Weights of a small GPT-style language model, trained from scratch on English Wikipedia: untied embeddings, 3218 steps.
MLP neurons of a small language model. Each row is named by its layer, matrix (up: input weights) and neuron, and shows model dimensions 32-159. Each number is 500 + 50 x the weight over its row's rms, rounded and kept within 0 to 999. Numbers have three digits each.
After each neuron's rows, "fires after" lists the tokens most often just before its 100 highest values on Wikipedia text that the model never trained on.

L6.up36:455521415579569471531485486574447424536476510508387503464503439568461492363548435425452438533518504542447484478387543468543605484470495523467509537528518546546468461562461582531583516410518511530430454579546451637453555415471515499476534518497544497486505439473503448480570472558542552535480474512512530529500513565438534445548574473511489580554588480579463472514619602544565542502492
fires after: " |", " —", " for", " the"

L5.up1448:500591449452516542552560531453540544474460507515448503409386541424567553468486418538537541497485437469528459497517562535468395622506516528448473508462565481540514585601490553579511473525538483504454443504405534546493387470571522563433515474534434491427479486553528514407593423524500465550524481506579453512539384523502625462597502481428545546553486477526485613532476461488511497613515
fires after: "-", " the", " En", "omm"

L3.up52:489472451495458488540489582491535641480354537484465564394493537473493478490531463535523534535441535554495538406434553501455522506602518553479529511490452511476513462511549553458480515463552550585522514402485521535544409442557500488491488483506577509478471470552451537515636486564520511570466408446449491444553473513555567497510539465541513586466527471525452470520530434487487534523335
fires after: "-", " Su", "1", "5", "4"

L4.up238:507437509521481511505529486461479470506482508530486540535532586441454487529521557508458512534414465495488526506471516475462474466557601532548557518552460451443545525559468513552428547550463507479462500530496467371539519577559490456588556411559475511477435491466529503547502439482402560561377484406559389617481498499595505491533512553539506548514530494474471556580565544487465543558450
fires after: "\n", " el", " El", "ou", " Jo"

L4.up1220:459424497481455512555464528444514570487463441454465577474449527552523472479507522537543562468514477542518484401488514483465528476602540474492476530464564587505391504464527467570518568474536531564481536544484590447517412539601563547518490458488501523486530473467435488414478416455504483584454479494552450438544583485612577460467476401489552445429538472465497482566549443474484430457450
fires after: "-"

L3.up139:571558408459511491447537552561564494419475525469501481471569530334572626560518469489512508456521520448530498480491539521501565523607531406482516530547479475414469548479491553514474496519489448516598448569525499441497552632577546427534551537408492485413522372490537504541511491542502496458540346519482463491545482550584493467479397414505474478507529520535676501517466456492509449499410
fires after: ":", ".", " |", " /"

L6.up133:547388520523500571480455554495544451532411575407386550413558464449492517542484496459579472464524458578507486509489487535648492541489461529542514429519396508500523509495410553454554409513529544497528474457515605492526546499500513558527520377485568556546484473519512531405531504486545455552558548616475530540535549502603505439568497490452512543538475372523539434526512460541484478483506
fires after: " his", " made", " first", " scored", " debut", " a"

L3.up564:431501653531530481487524565503496465504403511450553530480450496458441584535428482471521523427496542411532504415548440455477535594529541404532503558490458389480573539525482552437501400514540515495490479587543526522466393463458509474517473412476510440422477394500559536487517527507451467529474540445510469483446529479551478395411469497480454541547533439602510524568461455503494511498500
fires after: "="

L6.up1107:468515535512445515509485529438438527555438496439427510558489490465528605429511515520552453585516489543486459434507592443536542495495439580529482471489530493571429652502534559554475505467537478578523448408468515379491560465561485549475515515495551484546460438544442547541484508507472493532530525529488554527544487554453535474504547506477582500446595480511479536585615465578535425498402
fires after: "-"

L5.up396:469530521578545581536425474547467569522393479509503494548432503513509448562515555434539527464501544500564510357496569453533463505596503573498425466462505508564530545502473519489451520521476461434548533476504514407455483471539515512431508517497582412365459461427416568520564518479380536567497477502484460542591494512544434498497437420433516507493569487562526505406495441482591469512347
fires after: "-", "–", ".", "−"

L6.up953:392525514585484525507496473457518509559479573458512537417466433472405534510528487554465463519495447470398593479397589518452472593583537511443410546512510486543541555532516511556499450558447397460544458454484460516500506550549496503496646516482481511485474488366565552558489501519496384557497501495521424532393469530546567431442508432587387515538558557543464531515530570545495492473505
fires after: " the", " at", "-", " age"

L6.up456:557538534564432547492498446476576517532441523407405467582532400456496466442500498453525483564492509585474486551491510460500538519488543468467484445476517489491451546545439413539427460521542590623507447541452492541463456611427563559482547500504528551548531560531517499496546481521531476585527489485514548492607548623515455384550468393529442490425509490487520549488538428431535564586529
fires after: " (", "0", " km", " |", "1", "-"

L3.up884:479568505535473450418465485432486437514436465437580539502505481375526557474520490565511446484549515484510586533462525464518456532418532483456609421432500426471420479520591537494460507436515520543559541521457502494504413497439552520588524469473464545476501438515482495507531421549517441520444476444433555512534450516373575439484468546472511500506552503516531519568461440538528491447453
fires after: "=", "S", "gan", " Liga", "ma"

L5.up1203:534450519531469512568574415483583505479423535447475597526505583473477561516506438368467520515437436542529503458538488493453590498498531456564464519494507470477480534523567465505518485443551615490453494542459541488512495449471586464514532423547510515531520510448510462532607460540559494577464493497612432488604436511516480415525457491516436473479567481561531526513566550431506468537508
fires after: " |"

L5.up125:470471500587409467497498526493495475567477563480482497507478479441421535387506500505457508436511527481449546514450489491549453454417534471437507532467524507499500441482411488551583491540453512458485442502441611529462488467463478511579579523571425516518526431495501441520454484680553478495538568533581438439600369535516533341481525514445464679470477534515571598591529526517461465584475
fires after: " |", "\n", " Goals"

L4.up385:521496515459513577468563556509506533465498447445458479520512443554542653487551549351526519548383488504502570435444516514461544471521446447613451538436536449576505503519531524524508439505490523573557537574515491543573470547462576489518459393454575517458504522494475488539685518568460497570465524467498460496426481512421444369549502499559576464615541533602474414527553483443457504570521
fires after: " |", " =", "=", " d", " D", " or"

L5.up367:419513580487412427534485520482497577471486506429500585464505420426432525455478476550535524545527488503429538515405480434497467546496466327516557500504473455473526521515508549455504421600509448505503418494487499486470528574593532647539470414478605485483563495466520517456506503544462494559398539479547487540492433502463549402564509489518542511565506431457474616539565405514488536582557
fires after: " |", ")", "=", "ball", "F"

L6.up216:455408445549567475458458566541485502503498588430491455534485485468555489486480374494488417496518591524554502423508538539540455546540472469523465494486567445489541408490461519486489497605526469485467441498483486541526532432533562574560497475555628478549496530496441556456564416513509578568407589489563551502447447437568558490534514500503478546543503453551503500469520510480587442409525
fires after: " for", " a", " his", " After", " During", " during"

L6.up497:474467436454469476420496508545542504484437585411446476495589499425504480517493539498478481581491475487488592532450526414496533570565511465489481492502501543450631506491524493509509468497525499422496445554513402536502411525542539491550494447464530498502483461478547484431407427474372575521546463523555471483489476607518470355503468594606387515548504506562510510500593535518600542504476
fires after: " Men", " Women", " (", "'", " footballer", "\n\n"

L3.up150:490536501511437484499552527467468491505478560527505586515525531455472470475528517500454455442550578467530479471441506509499575473466489418594498536501530496440537537454468596575538515450490435526484558563410478525506458463465511470502509528486575509483493370481527552533510497530427490550441528453496522473527508532582505397560545468527538503468623376617444563583482444509497491547455
fires after: "=", "S"

L4.up941:427426561464484555529521529506596506484513457380535558540556412510545514525454533529603540497486509517541526422511472402462518587615540513445460541467442397596511596510504495513560529511445526482581465472517439498442553566494584434506504509450550478458411434432452509499533494506455420529453535471464478514470412415484515469479444567503510530552477543578452537538511514449457493500539
fires after: " |", ";"

L6.up733:509499506626447502485548470489537465566447472512444636559476462479462478431453444535491525523466559488499522436571378427494544558523476467493587382481537492502430444416495502374517534573518523545460391575441472541481539514473564423617525453593443561525613524482536392510498478517471446608416387515454493567573442417472505478483510529514431478485473545533401514484490501467520463496505
fires after: " |", " has", " had", ";", " a"

L5.up274:504421480521387512444445437474454485492450490402485473546506418468468468589577464620500496580537461443503585535401493389508533476482450446582453426487449467470477507459512467520491463495533529502589441558465473378475532594511521521513572306507493541474483480503433430530478531553504472504487483464495490523533469488476416470521466508560419526486491481482539546515532493542470585532454
fires after: "'", " Men", " Women", " in", "3"

L6.up921:562476629570507559466550601374475516549435530441519523502492398489479464601483493447509533512443435507447527512556523465473553503506455539485514430499500474506436545504480548525537479552530488486486601513485461371587624497490486473473462471445504486484497435605492436510628505504505477469548522602462463545467469583536520445618462533541561511501485583565479528436493519422530524504491
fires after: " |", ";", " his", " made"

L4.up76:524475518604514458479551546584492505500409542548492584473497484451597515495479519486480410524548472525559557393508462508437515474512510415509467496469520486621487565502554454457513486513615425500558499486482527439527415530527541467550494465453525433537492468494560454528525489538493492618476505466512501572560500517485532522440479419496508434497443539641469522432476423443424490460451
fires after: " Su", " Bang", "S", " X", " So"

L5.up117:504481487521561485444448532464552542458454480488480564449437556507464507553519513482560526469485446500499538482447466474495420509539476527628311513495469468603469471502490507443497418462510543476541508484467549505483467563420459481439487441507512530535521418437485445553512376469548535539429539532471413530458425545477502427549445486530543512515471500446420443447522515541460526649462
fires after: " 1", " T", " 2", " D", "D", " Ho"

L6.up289:505473453517552579390444552633468473597497499541525476441411475457447586437522502556585597473502456559596550377503466525554463528462479458561481494469487414460437526490482398502424454419542377532572500597514565458426505565487510582482499417538476498486439425483529521415559557560477426509401472517421470492493539524576550485492528475495491476465537415531508633557493496535507529442522
fires after: ".", " Label", " Son"

L3.up628:513539443578543538554504483547635540554482568478495536517482548559575431525438459502610476508530482477461528500523461493498474480484487472523577462447521529519571493428441534504525555493526540574520548486513480406448523498493453612485599473500468517408506517553529461540558462528519490496395412473496433469560473526504609499486449458523530520603419524530518431459553464571558560539440
fires after: "\n", ".", " |"

L4.up377:569615522564341491474557496468476523428465525427558579490516545368559519441541480496504433550498505583522538543373558448596518516452511550482499528416522544434472514552523419480525469482561503459445467546440463500516565530490497414590539502474506551465497427487555464581512420516499510523349451452502496426472453549489565467535451498485475473513598500532462469554451423538443442551491
fires after: " U", "–", " O", "S", " Mu", " Ne"

L6.up204:397503458533370594442461595509554563568467577409476576492460529504465457452510526527580450588483401537542522455451504430538492502498468453577483536408478427437543506476444540543437496548517554483502518528540518495452538424532556471528523381549452490481568454491492519429507591527503501525426415610478482568476491499490459454520544533407459527555457553541473460611445414534510510450536
fires after: "=", "."

L4.up285:478474463514488492487460482502495497562458505361610614530493472522588521447509486491515447562542392426524502482530640475532521538580477478406552556503545465494533560506531477401595438597568445478486504459479462458459492457531536568548498472533569530545478510450557524524550429525511403473477462478574376575457501569417480501594477437464556450545504448506421621481499510550494488476472
fires after: ")", "ing"

L3.up1231:485474559486476461474426529448471461427426547386456596475524454470429466497542459575459454480448483503569569464479470491483491481547558558518542470473460521511540505477508491531628408612480464455552497560530435458623496581462507496525520501473478528501488447454474517585484496557517390498509531478557441494506438513478562454553555435486500502594516482517511588522545471508539525542551
fires after: "\n", "|", "A"

L4.up106:487522546535586578387418569547438436509499530446500563491538412462518565670479482580599548472450398527444545512501477478507517450611464458521471475510509360556484492416492536435457507406473468443546525484498535537479502515537427525458514386532499493532540507505535535502499589515539512604514493497476428493457627510524471322587455498509495529489578519521424428602478562642494513609505
fires after: "=", " d", " D", " Jes"

L4.up1197:522539511534481512405510486444444580552470484474453560561501405501450497530518499528476429445465483486408466503509517467551495537586504466542539501478436464417475535623530428542567403536488493487564553475475481454495481444579468479496498436540608616545448534475483498609601573550536523553449534456573416462485461510489534391584542500528546539522423507535582521518554541526507418587498
fires after: " |", ";"

L3.up1015:490518486497444488475482510525552453543441505470510501519449512470487453458506509581456526540521506579449439471488484452531548489584597555461482462515514437491579561464539480536505536551576533521578491517506421446435502533558482511550543433549477492431577476513382483479492495528485536635395545459474457511493408436498505458553491515499549472480533566546474569564665493614451559495366
fires after: " (", " the"

L4.up416:567500508571411571428434503512543496434497437443410579444499393565532463500536507477650462433429453492503519490526489525539496445576367569555423488467535441595471508494562477499476466485497496516616538480442504486521484573501523577486513414448583460433463505500486512523539526577603459517417606523436436485545332529509509485601480467553554462542542508512513519473416458520544442603572
fires after: " 0", " 1"

L3.up1496:524536465525448478533410459494525480458473522438536527461495486486514495431442537558486472537469515518519555477387597365504560451476485452503528446468455470514492641531530567538507537455578540493592492498541526617492406578632479629584496453573563436459439499563518563447474541532528420502321461502473549571458463527549543491586485528516468539565526500531439509597588498511430493545447
fires after: " (", "(", "-", "[", "{"

L4.up947:484485510583448492532532503529645545470543517558433523496448483374447518526509578512512471483445451615536525383448582499569411444598524546525508348414507483543462548435517496479485534594588492454584521504501498445547566565553489481525594430496559530542557539448504510404543461495453462578397477488469481430481473611545554440513519376484561512476583521582504467506575490417441496537517
fires after: "-"